Part of a small language model's weights: 6 heads of 32.
MLP neurons of a small language model. Each row is named by its layer, matrix (down: output weights) and neuron, and shows model dimensions 0-191. Each number is 128 + 32 x the weight over its row's rms, rounded and kept within 0 to 255. Numbers have three digits each.
Before each neuron's rows, "fires before" lists the tokens most often just after its 100 highest values on Wikipedia text that the model never trained on.

fires before: "s ", ". ", ", ", "by "
L9.down873:148137070131109176161127086150158186118156087092128129145149125135128142124131128100160083093057112189127108075146125073128134075124182193112146079097118098071121144113165113143079087107166119077135088139090100139143146121188115132114178091155117152157158175046151204107158156156137118096173137129091114176125143145165120117140120158075135133088111085114138149171075102127113083171144133116105124107056092117084138140135121111130135077110125120176120097126143174073091146080155094174095095115148127171111140197114149110157139111146134177181165109139142138118146185092136146109

fires before: "| ", "°", "(", "|", "h", "ing "
L5.down550:138163149156149133166152070120165147128133049124068117146133063112155111148135085146179132150142091183148178118063194132103164103116102151127129132105065107136141088102134104113150144119104112122185154146131117085154189110159067131110072107109189083154127083160147162132143089118154173104068086135101135129147183102153124159122114147158131122144062116141141038146143101095085131110140146172098093134137106088132101131124145118153144141131191136120079100125171111084162138095125077134158145121105149099128120103173116160159109131090108141067157116116169074185141069100137138156

fires before: "ts ", "try", "c", "ted ", "g", "ter"
L3.down453:148097132112129119122130168173134156104171147108130122146180156152129123152095097084067127162130121120187162103118127155128122146143145170133106154126113143103138146131134124113118125109111157193150180162111116145150095062149127129117129093110080119085073119152205160193098136100192196112191137120088120152065153149096127120217170087187108142086147113056126171106137160114115179092119093163135109114080108136153109110138089102167084123107172083120093165045132017162091101125117125080121115148052118169159150122099123142179097102191194116135180135190131130140142127130179161161

fires before: "s ", "\n"
L5.down182:159141135128103140160120099181116124149094120091103111107127143125094121118136078081128124137127178137080090157143097103133096108154166088134181102162107175099120053162089161149131111130089143063100148201191107134175127137103209106105176093136140115138123168101121084081040118171147122188171176062131143189100111077115153135129164166126194202135163129167122124139098144142145093168165077118101091135156167103067122136113126132139110147096134107051124202147194130104143185086179172106060135203143119146141114128149121134143084112106107085175131131159118150145154062148137194128

fires before: "ig", "Be", "0", "y", "ones", "| "
L2.down390:128104166106077120117084168179101105146109193109149125155163056140065113174143106090143085091124122178104149157146142075107164108118134151069116104089085091132111092131150145092183172113117143084084135068108136119196121106121058149124077137091153163161116107151123096143188098113147108167107177096133107117146193143119129187143106154155103119166094127139146162109110096186119153078120144115130068118150106066097166110109183113148128126106166114149138096146108110148194104162170156082075092154120162178120119132155144149083143136095113141126168124117154105109143146171113062197

fires before: ", ", ". ", "and ", "he "
L5.down932:180146146089129111090135098135143130110113165183134104134209153157099108094155054133094156100110108102123156147143093145146150118152122161085159103063187138068213140099142136140073133163115173094132142142109131134119132160193081155123104211096143142140099106120146115143152096120180122110139123167138159096162142169139095171081057116118118121146138159181125173170150146150111102167132089146161063112060122151074141061108139122115158172114127133127101126122126155154104153118165080084065171187123112166085115132165148173169140114090148193158112076126103151132129118129140131114

fires before: "| ", "|", "("
L4.down745:149151117085185133120135165067112113179122191109133118129147104164092138144181147130128166169120096138073179183160168157145121150185113124117134168152200172117135101162060130073164123133095152127142138112129100075084096108175164127126146115125075092118105144113169153131079077159153130116102058122123121083180121145133087161085122111164118161205044099132153138134105130134059163108110167108141143135172066172137110168129161063126123145145101099099105194128105148147071108125113147155125153135144099120038067108093116135112182146155189136105135152081147158102144092115133142141

fires before: "| ", "le ", "\""
L7.down810:105127154104130111123129200086146153160161121099126077113072101071082140139181141203133128176132147186108138105139116127136143096149158116136118128129146156136096123079145185149143083130123160093120173087190171112109076143169102125096110103133152160120191080120150112174087150139141107165088116067198162154074113168168168109118158098122096139143114109106210079088121120096056184164143199127110126118104078177123147145138093078122104085125094110110076081081157111106156202080144141166132134061097166120152121109152097127088105097159142144158089165073098125135126134153141096175

fires before: ", ", ". ", ".", "s ", "s"
L5.down841:175169092147177120139103122167113141111142141176134156158161090101088226106162134107153138150113127146167094120175131163144097087175139089145064115075132144112172131113087141131115144148082160081146120100143110078116121120127131142124125108065124138188125164152161120120111146126069148132134117094169155080100134110055116126130175131162140127149138144080146179054134124119101113107117153106121104128101096147092131062102126183116084115075181166089072188085105131099093173112127122087083191143179139164151114151134107120104130131117115048145175126125067147124090166141163124145

fires before: "that ", "to ", "the "
L11.down156:139168179140141118166125144210114092134175095131160159153137131126086102138126142101077122170108097103165150155129163102127172126123138089120127146135078134145123134102201116139190084164135116100108152118128193110136065082117180082100131152128108156133183086117118160103163143063166113106133087170130079127136090060175176115103183113186115131133098083082080122128054103141142161092150112194140094084075125158120176135093186169100143182100105147192140147117109202159122143093086089105178140103132169078098157095079149188114102090107121128150160132101165091123138119109110120140

fires before: "| ", ": ", "|", "time"
L3.down504:107130172128076097151180143169140020179135119094105096123127105139161166186151127156128106059103123086158115110186148132084150107101161105127067146121119117197145142105204135169133104060136160137169103126140130164116158144088114151115141200142116115123074187185088110143149097215163081074106088151107129112131110108075126096097146150137078085140111097104166187081117128143127186170105095182152150180144208113063140119147123182122133136167102152123128099107137134109093139128129061198127084126055163101118154143175110057107110124120127127132166129157105139083105120108148122136

fires before: "| ", "–", "—; ", "|", "^{"
L4.down345:108110110098106186101165092152125202143185124176096146059147146142101096129107103174131116100115174144107184143161152164037093092143163141103122165163112160105142114130125139118087088177148150115151144179124173118144079145153129093049087136096122068160160152145173155084119143157148148072104109174137121084075123122116103125158107060145144121141195102163082096131131166082139139104129084180129180077128159091201121124109136142126150111107126061089130154112139183132144108085154129150165128142101126144087185146152171028103086170134156121146144122149148187120121098157173107116

fires before: "| ", "; "
L7.down887:169077089106168136120113134140148139111096096126113070175093171128059165135135093137170139125083077158083127167132144157178160070175126142166165090167137086132187146149159086158103160151109189154121094129135121139097094206134098103082132141098127135078168102137149111143145081066159113140184122069126128096157100202145101141099181122155146145108100143145090063179150135147149092108172113134181103150136109152170106145184104082109097144131135087178160117093090144124093193117171139160152111156201101118097097165156158099124152099121091192152134146141098164105135121183142122167

fires before: "s ", "in ", "and ", "as ", "("
L11.down450:126164132139129122161112045159123087132159127125091166135156114180146113170118103117112097204102132140126161134091148121136057119139146205132134086134127179201060142176107084142165079145160152103126091115148210077139121125163110162167093142132078120164158119112136126200104147165111100106111122117107127179125180106118167098105114174174150143111130072153122152185116072173124102115117108129124095129153131139083115143115125182209120144142103130106101116132120121211145061145143131137127040146165132125208129128155115145166117119128100109132148116148072119146167108139149176127

fires before: "| ", "/ ", "|"
L3.down460:163124158078106158129090146123156100106094055096205210115136092113163085141159122163176072185096134149114146141136128148134166111128178119140113122117162111117136186093150145157165113056160161093120148109057171138149140121102142110137133055159101155164180188146091134075093079107152138176135103108095116107076085098182170074169151163111158117096088103156108087155100131112096149136106098156145084188154132135154111090075100115125095147088118089109102120117087108119084121079090146126139143085151149115166107105159124173081119133141124165108143094107125174214194107126100162172

fires before: "| ", "(", "was "
L7.down876:159131151155131082161138173092130099139144153174151139136122142193134164116173160107165120127161188094116132109175105146074129185099125107095120061173128134111094049154125142113209146117168117137075103118047130105068109091138105093122130151180124147169075115115102144108114115115147134119107105129104172104103122101124163100145078112149117144203064112138143145113118081126165147079055210125150131087135150145163162117133149138136127123144130061094136160106158134110135138193126103134134111111116168140076094149140103148091120136160118102048162113132136050110153140146103109118

fires before: "| ", "(", "the "
L5.down300:089084102189114115123116107133118144139131094127143148117130108130147094103088131144132094165128134095051178186144168150171209118119151140090125085131111093051139130071136110174162123092120206100080168076106139073108106106164123120149116143179111133076116068126112159091102101097142151144134107124205160126175097087151139116160102116189115094119057150092112169162128150132143154121154144139081109143121120123129115174115150153143131165163089159114136155126097102138154145132146088083118184133133127120142153115145038191187169133176078153094123046146077047119202131136156076093

fires before: "s ", "ed ", " ", "an "
L4.down911:158105127152087080175132153090106159187063117176124098108106136159127123132133123107153158124134092132119152139135197168093120120126156122142084046208140168097115104170169132176077115170081121142132159120115116144164107139142101156162160086191120143097176152072113119103113127096133126109186087103155151136112165141121137174097162110130073130124128155170129121177117158134129132050125087116133113147104125147112150089130080101125163171119118165072125177069096103113124179073168118147128060150139142128108089093103111148145170186093091103151138118189153143116112123154095123140

fires before: "s "
L2.down867:083174160150079147102090167117142193099107141195126114153209131125181203078142120109169102159164136112137176130068178139085140185172110171132161158113167164105155105159104171145141156165172162087106065105051123067137104168138126165179144111125109156167115137100111095102075144108121081149134139132117084114081128158123150139122116132114109091118125143118159069148118190125085084058186136078152117137135105086152157096121109124128100062140150180077142140126132097128142086144162115105095157133145172159129147171106128072142079174121120117149164083152116130105124185121146153135

fires before: "| ", "(", "T"
L7.down778:113146130178144104056054097144135104076160113104141095155106163112125122147149124084060089138112099177175107108129094123059150155169128078162087137114112106120168131175127141170134096134088206146143093178161135157077108120101127152125139152096190091115129108119107069101124158156137152103140125079145162112159144157131117112121151146163152082130127123108162149065112146119114100114151109179184099121121076088157063109146144164146087164117128130141152186158094162151167149172120101183140156052210117132153183122117153151156112095132073128143157098131121153105094116132097134127

fires before: "s ", "), "
L6.down45:141166120168076136110122157146118110063175150108191143056119086112102104105168114137089167142104098102184100079065121133174121134147146117093146100107118082105138133152167124159133072102111119159214172152127130163144157111080128124146097122188087119118133106148173169101123101122181128126136104097110114171211107131178167158133130161172162113102130149152101209141160114152117150103144141112131071162187177132065067079171138107165188140129097107154121159096066134126177122139104088070096127069126178153200160150096129146120174110162092113089090096104134095162160144114137103170

fires before: "— ", "| ", "|", "U", "1", "0 "
L5.down664:123160111085151148120127168047105143037153150138187115086076101078112110131188145123182129135161105116145142070189175126129177125098153183071119107106179094105162106131151143128180170117134154121161099045079143080112133115110123174188129110125092139128136118123150163132172163121207109098184113130156170127139140132146157115076154097126124124162086094144086099064095150086107123063086154160144099143097118147124160154049117077087144114164108110127137144162121088133108194167127132162149111084093168167043177136109089127161116160146073092108143148170143144125112149111138046135

fires before: "| ", "|", "es", "ep", "W"
L3.down313:158107140187066128174059111125218129169128132140107157122168117115177099206062115128125130158120205156157117100143131164151182146164124167151103128130114187035115131111132110125084115096071123117111041155144202116132090130174125110128134188106135135091123156060151114134158084150173138160113102158132110172154125077118110133103096148124064126157132072133152133107128143089117178076111097115118142158085090058132184107147128173110121114091171073119115148139096193152158107168122058141109136087109157165128113083102124121106088168122128114123143117115193179125197143170127128167

fires before: "| ", "|", "g"
L3.down806:075117063119171131112121150123127103081150064114122127191119084124104089142141168114058131027092107143153102140076148100144092133113126152156096131195066131121160143149108111137139183162104144081093116139134127151106136122177118165152179062146168176085078138101166122144108143121159123130200117071083085175153138174091147122112116139177126168141140143126151088178195156188138102143134100092150156173151077129140118113084142120158138146158138073104091068153189140148107107159115120091139062170150119135147144131133117210091104126169128127114109140102120068110153080191150162083

fires before: "| ", "(", "– ", "as ", "Republican ", "B"
L9.down550:113088162159157156097043154136175183098127104132180110132029107049079124087096104110164155149140120106121106146164145079089142085118101133175103178095117125155117146170124173155105126144060162138095131110160109150147120112103163115165118160171189136142163088108152072105107099110119126159181093100114136195180149112123160175075164145132113087097161113129141093092099132146108164174096200166141135128111106118136076102142094088147100126104079124096143171136135106110172123132187129129127118101155188181142138155120135142121132119126145216089148137160150136102104151171151127135

fires before: "| ", "|", "th", ", ", "}"
L3.down204:073148129115142062145110172130135161128069178127162116131143129179120114181085153125126131138113114113142158175104123188128099158148155174183162138129128106143152096113127110058154130116107155132129118135077121102120125131085164137145135106115159124082140100154179135127076079143198154153060095165143162097151114102013162137106118145104099097099140187108096126090129057129076118072064115081115132136104169085160148182110092157201072164095092111153161093109109134130104149192133133114138175106109115057144144171150102132128106146125148114145160080089142171102150107124180078124

fires before: "N ", "W", "°", "| ", "E", "1"
L5.down420:101152185138077118108088102166103207104107099105147118087117165122110116170158154135115157178126101134095136114141116196106094072120188123152162076127125126148182104105121092106075131126116097079168107162119189123137159180124153165090142128084074141128110106070132125117115116154179097090072123118150130131127102115151217147134198124120153094128084190085151122086145091103143121129142179135165110135140094151080124060105169091121093107135154116139120159109095111157139162093137081142099148139165082092210103132169115139111183100056099130118185149139134206113166158119090131122

fires before: "s ", "t ", "s"
L3.down943:141137141203128073130103172119175130096167127111150060161152114122174128148118117109146102102121125109089124161098102055124145157175163103157104109123153150083153129146165151148151138141171138124112107123130132071133147133117154146143149145079096146163139116131161110142088103140123116217085126101145162134109107121162120109107147167078115043084174175158142138086124152151073077119183139111124158112090136145119101098159085144103137081214163130124101147150163042151165098081159165152096147119136142152145115148104166112126140140131150124158124044070141136122132156123122142182